Part of a small language model's weights: vocabulary 4096.
MLP neurons of a small language model. Each row is named by its layer, matrix (up: input weights) and neuron, and shows model dimensions 0-127. Each number is 128 + 32 x the weight over its row's rms, rounded and kept within 0 to 255. Numbers have three digits each.
After each neuron's rows, "fires on" lists the tokens most often at its 100 highest values on Wikipedia text that the model never trained on.

L3.up300:118142118069113150172086141111125127115131188116146142103123130162141089135094105109092129129120145074137071137105125160098104084123145140157107120131096118096115109156100118104143154146053149122152141067113120103165117113165083147112142159161214108139124079149202078199100185154184083086159116056110153131148120077126191099152128147143139057154162137150174145159124139111099094088117
fires on: " part", " West", "ount", " Total", " most"

L3.up265:181143096112110184096138112128169097103151156104155204129097118137072081198110105103162204098130145125145111129070135056157141112093145105102124189160151157095063136108117174156139137100092101127128170114128156107118169153064183116103118109138133144153119079085146234116125139159084148110137180098142108088151090111139113131108175109143162146160112145106145119115113108132131129169096
fires on: "ach", "at", "eh", " he"

L6.up133:111172139116111124147167111100128114133220134138152138104163117150117136126123125137122157094117133100153136179106073148155119129093134179090121105124062121133130086169114142135111095183176098114124107202142080098122160126124142118082049066102073107140131190177127161117141043097119127125161133088073157140086117112064034107155110097151165181106120090147110166154149135108117117139142
fires on: ".", ":", " Jan", "e", "4"

L3.up186:138082162165063122115141077117148171048132145102179133144097131090200116070148168131119071106102148152128132140119103159170081150086081136155152128115117141202113140137136106100137085105098119152098140068104193081168101142135163121101111146128147128132094127168123098127093185135125045150162164201100095091124172121161131117073143126143119084171136141097155133131127104159162142133053
fires on: " dep", " sp", " col", " comp", " imp", " ec"

L5.up32:181120186091148102119144108073088103147130124151158113102129132138160122132145164106154109121160131102149099084069081126110125116057099096118106203182134133114130141124147090125133106086147106111186124172095151096152141141061127134144070121128095175122121066069164114167103122113192172148099142125101127119150120147083192083136213106101114105142139186158125170107115184105139072134081
fires on: " cor", " p", " aut", " con", "ore", " Cor"

L3.up14:144107099096104138139164120178063118175129113159109091137179148098146103165145087102117148110129121095115086085147180076101174089181137096114082153203175158086148104128144074203174088143088153145106059127123107146072120137118154118091160151133119074192119111156171091120148137135097072091110150119089112085104130141083118106103131123111078166130113111154074182162106151107115142110125
fires on: "i", " other", "in", " Cont", " various", " several"

L6.up581:130165111040095129091181102153158142154161119126073025090094103166135121146171118130081122155182136153200153160145057162102153110128129113100128174123094096076138135180129172126110085128130130103170092140111085146145136105132122124120115112141129051147134119094141113179149170155115212121165106164111171184108074100159132132082153134115151141102171102132089095140164143150125116151135
fires on: " v", "0", "l", "j", "k", " tw"

L3.up366:109142181135055140179166087173168172122138137133148081125144105126136118093170154075115100134066162104166132071115133143144107125126102168153144115126141110166140162134101210098106112120114190142103104126137075133214135143121092128129118101094084107094097099061123148160139157191149125103106160141144173165071035137155118115198130104177124127133171094103143120122136069123122146064127
fires on: " years", " rec", " dec", " months", "year"

L6.up337:159049125077131123185161088160134089122123168105106101087142144067091171198151116133143122170127217128117163096137114128163168130123160145140126066129128168157178172094083084100080132178122163187126089114128087131110193111184117116118132114087116079126103179098108109113116151175130132156095087119135118140184120112133109174088114091094180122045124167106087147100109156108092096163133
fires on: "'", " v", "ov", "v"

L5.up419:157111112158141175129090149066129035139138193133114126116094117109071129145146143115125105113174168126074101188076169128130135114117182125144111180109181160150174146101131084142099106169139063141119094135179108132122142135121082145071128134148107168093146071108218153123166168097095197169177130139111108099146118116188165124105135124137095110117065135128144088113136136144071064043111
fires on: "ir", "ic", "2", "\n", "ian", "y"

L6.up364:101148127119138085128080129126193117158154109081153120064123097123135186104168154052156149118142155146092092120134081088166169121094148116113126124146108149085148129142170170123176132130081103101140152131081101120072040157197133146078136125090156150134094154123044118094079122089116083164144111105113150129133076176118105116151092117112117177147130142118137147131172153151107158140124
fires on: " G", " ", " R", " D", " P", " C"

L3.up358:144114104103182061122158149164189128156110116149106151166170079139086100167140142136081067126102139081133053107129086124158133062093146148129123144127135115102128110165122143162084163102141174108132173102117126204145145175099099140139135159096156113174110121119093157152110104200087117147110130080175124166176031107091118112126094067111118168167131129146162162127078184132120109102215
fires on: " also", " originally", " still", " Succeeded", " Website", " often"

L3.up100:134095104136114130095084153146101093112129102087116059181146167139152135075123166124122129142124119216163080116118124128031147092129103121096161102106181124127133154151136091144160100113106149107135142187160153132181140166073166080163120160177192104148176095127064179125067118076149163169164111180073122144126100141157104114119068147140163089129176154172106076124151139128152127173170
fires on: " so", "ely", " as", " though", "ours"

L3.up377:141065096179106107136185157114183099091148110110128125121069129109107079107112160124180115111098145142168167157153156083142103091117160180139133165138167156065140109144095133172134167129085074083125093112109153119154172081090103147150082132124142131112072126112141094126124158114097177128098166200125125193183118139108182125153104079091127162083080152045122087169131097071163178124177
fires on: "ict", "ron", "hel", "rit", "ufact", "ensity"

L3.up347:157143130088177087120133095114142096156073088156171112142168090160161148116162126114086060148142127126151120155139163151081152072086160136133146156135124117122111134168092143091122125163174129082158121181111204153116159137083066185165098099122118112115137155101134128150153155160133092135157091131142098125164100105104067171079162116114080115091130165127140082087128174114140065144185
fires on: " bas", " se", " ob", " adv", " de", " aud"

L6.up29:112153112168140132141133110190160148098179160095110147127141137093136117123168104102112075188132131144085092103045097134168179129143094130207100063180091149169144152196113136127155075125111178135099098117142186127131107149150170099125124144132072088103088144175107173101048138109120100128081139147097131141138131210166107133119135088133164138098055127115152166092136123189081125135138
fires on: "0", "-", "rit", "al"

L5.up316:130138148072100108155202161136110136164115118093095083136129152129141084153093103088159148092128170102152163116164151125082139140132107117132097111130146104186092129249108163134171115108138098073135115153151083166104111124093097115181092141150142092148104109143074172070133161200112119176134158179062154150098162158097145098131082127136087114093130151155091163113191109155115137122151
fires on: " of", "t", " prot", "|---|---|---|---|---|---|", " int", "out"

L5.up560:144094133068110097123100117123117146136155133194112111087101104083130126159189138121123114117054120159104071153116118154165164152132178181134163154087122150181120096094087145171166130083159130150152178107106134133097115191072128118159108137129069082101058113134100107119120112126108095155161121107167166131142112097149088107096111095045118137150117169117157146133155076171118155158059
fires on: ",", " and", "-", " he", " dep"

L3.up595:093156150179156155142136133164101158196147151177134168154080121141098154103145122130134113164155122128105083097091075138153163133126162123124117113146149148150138185088123183163101126139140105105140109120169077092131124140111060134110141108091124124128098109066082175189159145145106174104128076141092075186089071142181134117161098101107207044137148193073120134184117113126153112085159
fires on: " un", " \"", " on", " Un"

L5.up108:162178186114119145110144112146140102097118145143125153154113161173085126123145049151139168193136169098161088130161118155126103103104127128152099161151115130206112104077133136100123106141129129128123130093149148097059179066110136123168147168109155068118145154133114158055121114068130099161160187185136160096167135151099155171144099172120166159140116119084126113053106104063091179168107
fires on: "t", "ect", "ard", "3", "est", "ow"

L3.up545:175125119099137151149097112094189135090142158099160101171113121150098065146140127083128192152169115125122127133115147138133115153176043154154129141167083147111181144115082048154117123162114158072136089138121154129089083145164129155113153129130149112085110124138109151090133134075169162097177106129170125116160141097120099093178073116156133111129133137087153193156139162103124144109175
fires on: " P", " Candidate", " She", " Gold", " Phil"

L6.up68:116115120137158134037170130128143144098125102065130116137128107116051117116174199111164184113091148137154133124070114124153112155128078111085143137106137139032169099132119148088088147140145135108089125143085165157102119124082153120156204079142127132166092123143064112109117110117192157123144128106122169150058136162132110112163114123098149152149151132086121127129113153162193167171206
fires on: "og", "em", "ed", "am", "eed", "ing"

L6.up436:146122145195132098124181126092156102110191150118103108140097131115070177152087119117164154187161066101134046139111109131173156107127144162107098082146068169108096127188132104146069082108106123118130108100117143084098159145133124154155109106137097095095111050153144044142122165111178127122136101120133143141122074136161160092136132119138144131155118151186168107167117170126146114171186
fires on: " cor", "omet", " Cor", " met", " fact", " st"

L6.up638:084143122138147132148087143124093142082137132160164092180109169197171103107103213125106132097185176142142165166144119140134076129122091112080123131086142078125148111147173099152137105110110151051072138114169141075132145165094067140140176135181107161145116141180048129138073114175120071121135124174096187163059112129167110097135092116136116118134120094052096121130155145092152054103126
fires on: " of", "ing", "ac", "in", "ed", "ul"

L6.up227:129144128121170126107118158149115175081170151121101093133121168144144176156160125104104155168090187131119167164098084150119139133085108061153105103128145171144203107097128114135189104052139176095103130180116137107118099094025081093101128133098074112137144135112187140134204104202124099075158146105089151120166093201094140166082192120145124070128117092106177160151152140104148152147158
fires on: "A", " International", " American", " A", "V", "ated"

L3.up308:139162112200144138176179110168122108159175136114125110105120190171148171102124091074188148139150127116084153157135105120078132162097155095144140255151120132099126119134182095089185148163109150116112153091128094038122175177105119105190136154075121117128081105159099143099103126120146127069119185150098139140148072108073112102136134099142119155128122105046098143114103131134136106142092
fires on: "et", "é", "ber", "ec", " en", " En"

L5.up355:119134100137109201108104159063137129174141147114130114120107209127153120127132148119121095127126122213150186094117171089176168144053114082109147090092121116123171159133177157160145101143078084161137131128100131162136109094147124110114080110110193082078135162081134140147208113177088161154093106158105120188058095105155102119142167155110148112166111091120184095170131140176095121094129
fires on: "-", "s", "O", "w"

L5.up42:191077111108162153147130190085160115115146144148151133125167135106156141106118155152072104117221118116133170162099159214108128066129194071113147151120174165128124070134101109101112114075117174095107121111068108112139151134141133094153095181146060123055116141080128105132134094104103143178160161150113093125169104093123138125150170131122160165078122111055163173071106126129154104153121
fires on: " |", "ar", " r", " votes"

L3.up49:083133059096090134125175088094120124178130115158184168140159135114110158152136162169127132140156164100167081128135121058049147110191181083094140107143100071095140115067085101112162126097125129137134118101116126103085130144073165035126097152119172159187126073077116168146089151171144173188111118140166125082104096146193099139141134134131134119145162171106150124126155113088126185104111
fires on: " e", " so", " Mo", " White", " Bo", " bo"

L3.up44:103092135164173140130125173110127113144181163133146075130163118161120095097151115111107169083136135094086106171063072134116118047086140143168122123209136185125073123107097170132146199160095143136109092178047073131135158113115103103180112164124096127116107144094163134137156130142139109142156115188112150088174132140058181095149152163141064168147112150123125086108144099113136187082122
fires on: "ast", "ith", " ship", " period", " mount", " light"

L3.up273:126101073121126123146151140087161174137101169121139143112180092171123167109126126128179106146156171183114103165137050180146126160101148163102122154049158173087102128200121154087079073138142100120089163145140086132172095114114125127119099065109084081164148158150208089139132144079077157131147106133128145157144146122114140063145109169128147164154154208156169115045110048116090134105113
fires on: "\"", "yd", "]", ")", "and"

L3.up330:157128050059144067141147148111155116094206116146142153164123138156089106077114132121101160105122114143052132156137164118178122132169136122128126156161159057132111159097109147118125148102117141095149151154157135109138144116104111159148136169120133112176128092152098109173114148097178169107113079133043154115045135092123081144167141108113231153134136102180122111130191145185189148116134
fires on: "um", " sup", " Em", " Cam", "om", " em"

L6.up6:157152089097105104128147140174146203054116124167112108185106153165119119169128149131189133159096118125119096161114075089123167087126132159039161089075149088111089070120141149116155100137114129170089156188136148189158160098110133174084120124155106128128135149070124123115131133141162088162098124140127185132135140104102098069131082113090068139112100092177132122196089101152127085164132
fires on: " |", "B", "F", "]", ".", "4"

L5.up482:102151100122124152058161102122117098152156180146057147088129103188207048164156142186144161170105128082142106158103097119156134084131103165113108081125070120113113139162104128087120109113108123139098093170164147170092139103168111137133119100123112089066082144158149167117127156073135123150142143218068092162163151121162108146191155153108135077127158121057149148099186114095160071104150
fires on: "-", "as", "os", "are", "ue"

L5.up193:133140161115137123099155073101161138135146154143192176115113066116135110121128105114150126122103087111160122127097173109138113052096113173127127165115073112131143114104097125101144114068056104122177128106189099182148139144110117178150156172095109081040122201193167213101089141145151129149200105127110122129113165098114114134143124136133119143066093169122131099128076165112131098145123
fires on: "°", " and", "g", "ac", " mi"

L5.up379:143085139145161123107163144154117111168128181089193126123076138123115156122128129103124146128172108092123112130126140140133102095125134131128134050128153125140117106192135146111104141084140062147154098082150154173137068108157125134134128136077121064111113181106180148120118114196139093125124143172165126113145147100114145143146178121154161108130080124189150127177105150140116104066163
fires on: " |", "tern", " were", "N", "ath"

L5.up407:123149142157148051143098105118164134144163080098197117125134150111150170126068078112138106135111082119140134147156137107133197163107106097059108097070140160194112150107112179110111147142062155141095162072144064122087113150144218154143081162132123086114097152187110111110128124134158103179155098134101105073069106146132076146147081096125152108119147102138162136147126136128092110116104
fires on: "is", "e", "ens", "ins", "es", "."

L3.up513:127121127069140073125149093145120151102132146140168098104184130143144127111122216208121129101134196211143131108152120081149112158111118111131129180146076118123167142106050160152119161138124139099088141195166141109089115120099144125136111135108080072115102118118157181219083136119122145103140102119137115122120059108111173105139152119075166179169120158155114143095149077120156071098111
fires on: " mod", " tem", " Pal", " social", " res", " sim"

L3.up363:147085104104130142128104072148136137149095140098111140107120118103140184129120120101112139102098087156137131189130093232194206151095098116086156104149128120136101173109117116103084098139148101151154094127147176197163165171121081161138172173182131126131093138108140074071148111110144110176148142097127088138076101103154114166127126090174097176102144103114127114078130117178093175094216
fires on: "on", "e", "ri", "or"

L3.up401:133144163063162152116122190144206119168100134150142122091148130114156123153179124110096126125181111161074123135117122099117143110103085154121180134093101117158135113099084119073128183143122109135105107125132133111102120114085131213116122150157137098208095137103094139140170188151140140103157104089096149184146133088129138138096153066082106173145093148086154164094171099148103028171142
fires on: " released", " appear", " published", " series", " Preceded", " book"

L6.up309:118210209091156120136076093090096126156117118109150122200129144165111102150074115093100092171076085084195125099135140106188107123087136135170145162141122126068088095165118131088123120151171167148143104089064166195146115136127111105095153131093139077111091138084107125117153128117139098122132133171132122109125163109151112153131095171203118137161061101154139120190135111121102139158117
fires on: " b", " c", " town", " air", "ay", " States"

L5.up488:114127137093144156171132148163111123099119087127074113151092134114090113172198107107078082179126119104129102165183110119127068145095064202081116148122136124203083137186104110156146160141154109119102165165155156168112156108153083008118158097100049189123084125101128199179132141145116164089108127129142117110153144130106106104150132129173121151131131091117113156154180095083158143128139
fires on: " of", " |", " for", "ign", "erve"

L5.up337:057113140118120124131096197119107124115107198160122132146133126109120077167124086097088124114123120117134143173111102091074057136099165114169115186117151117145074135154119084096143132180134176111079094131151139116174087172156055095169146123194070099104190115132130125140157146140112155140126159138142147142148150132169107081148128090172109098141134080169093106142092130142099166070097
fires on: ",", "an", "'", ")", "il"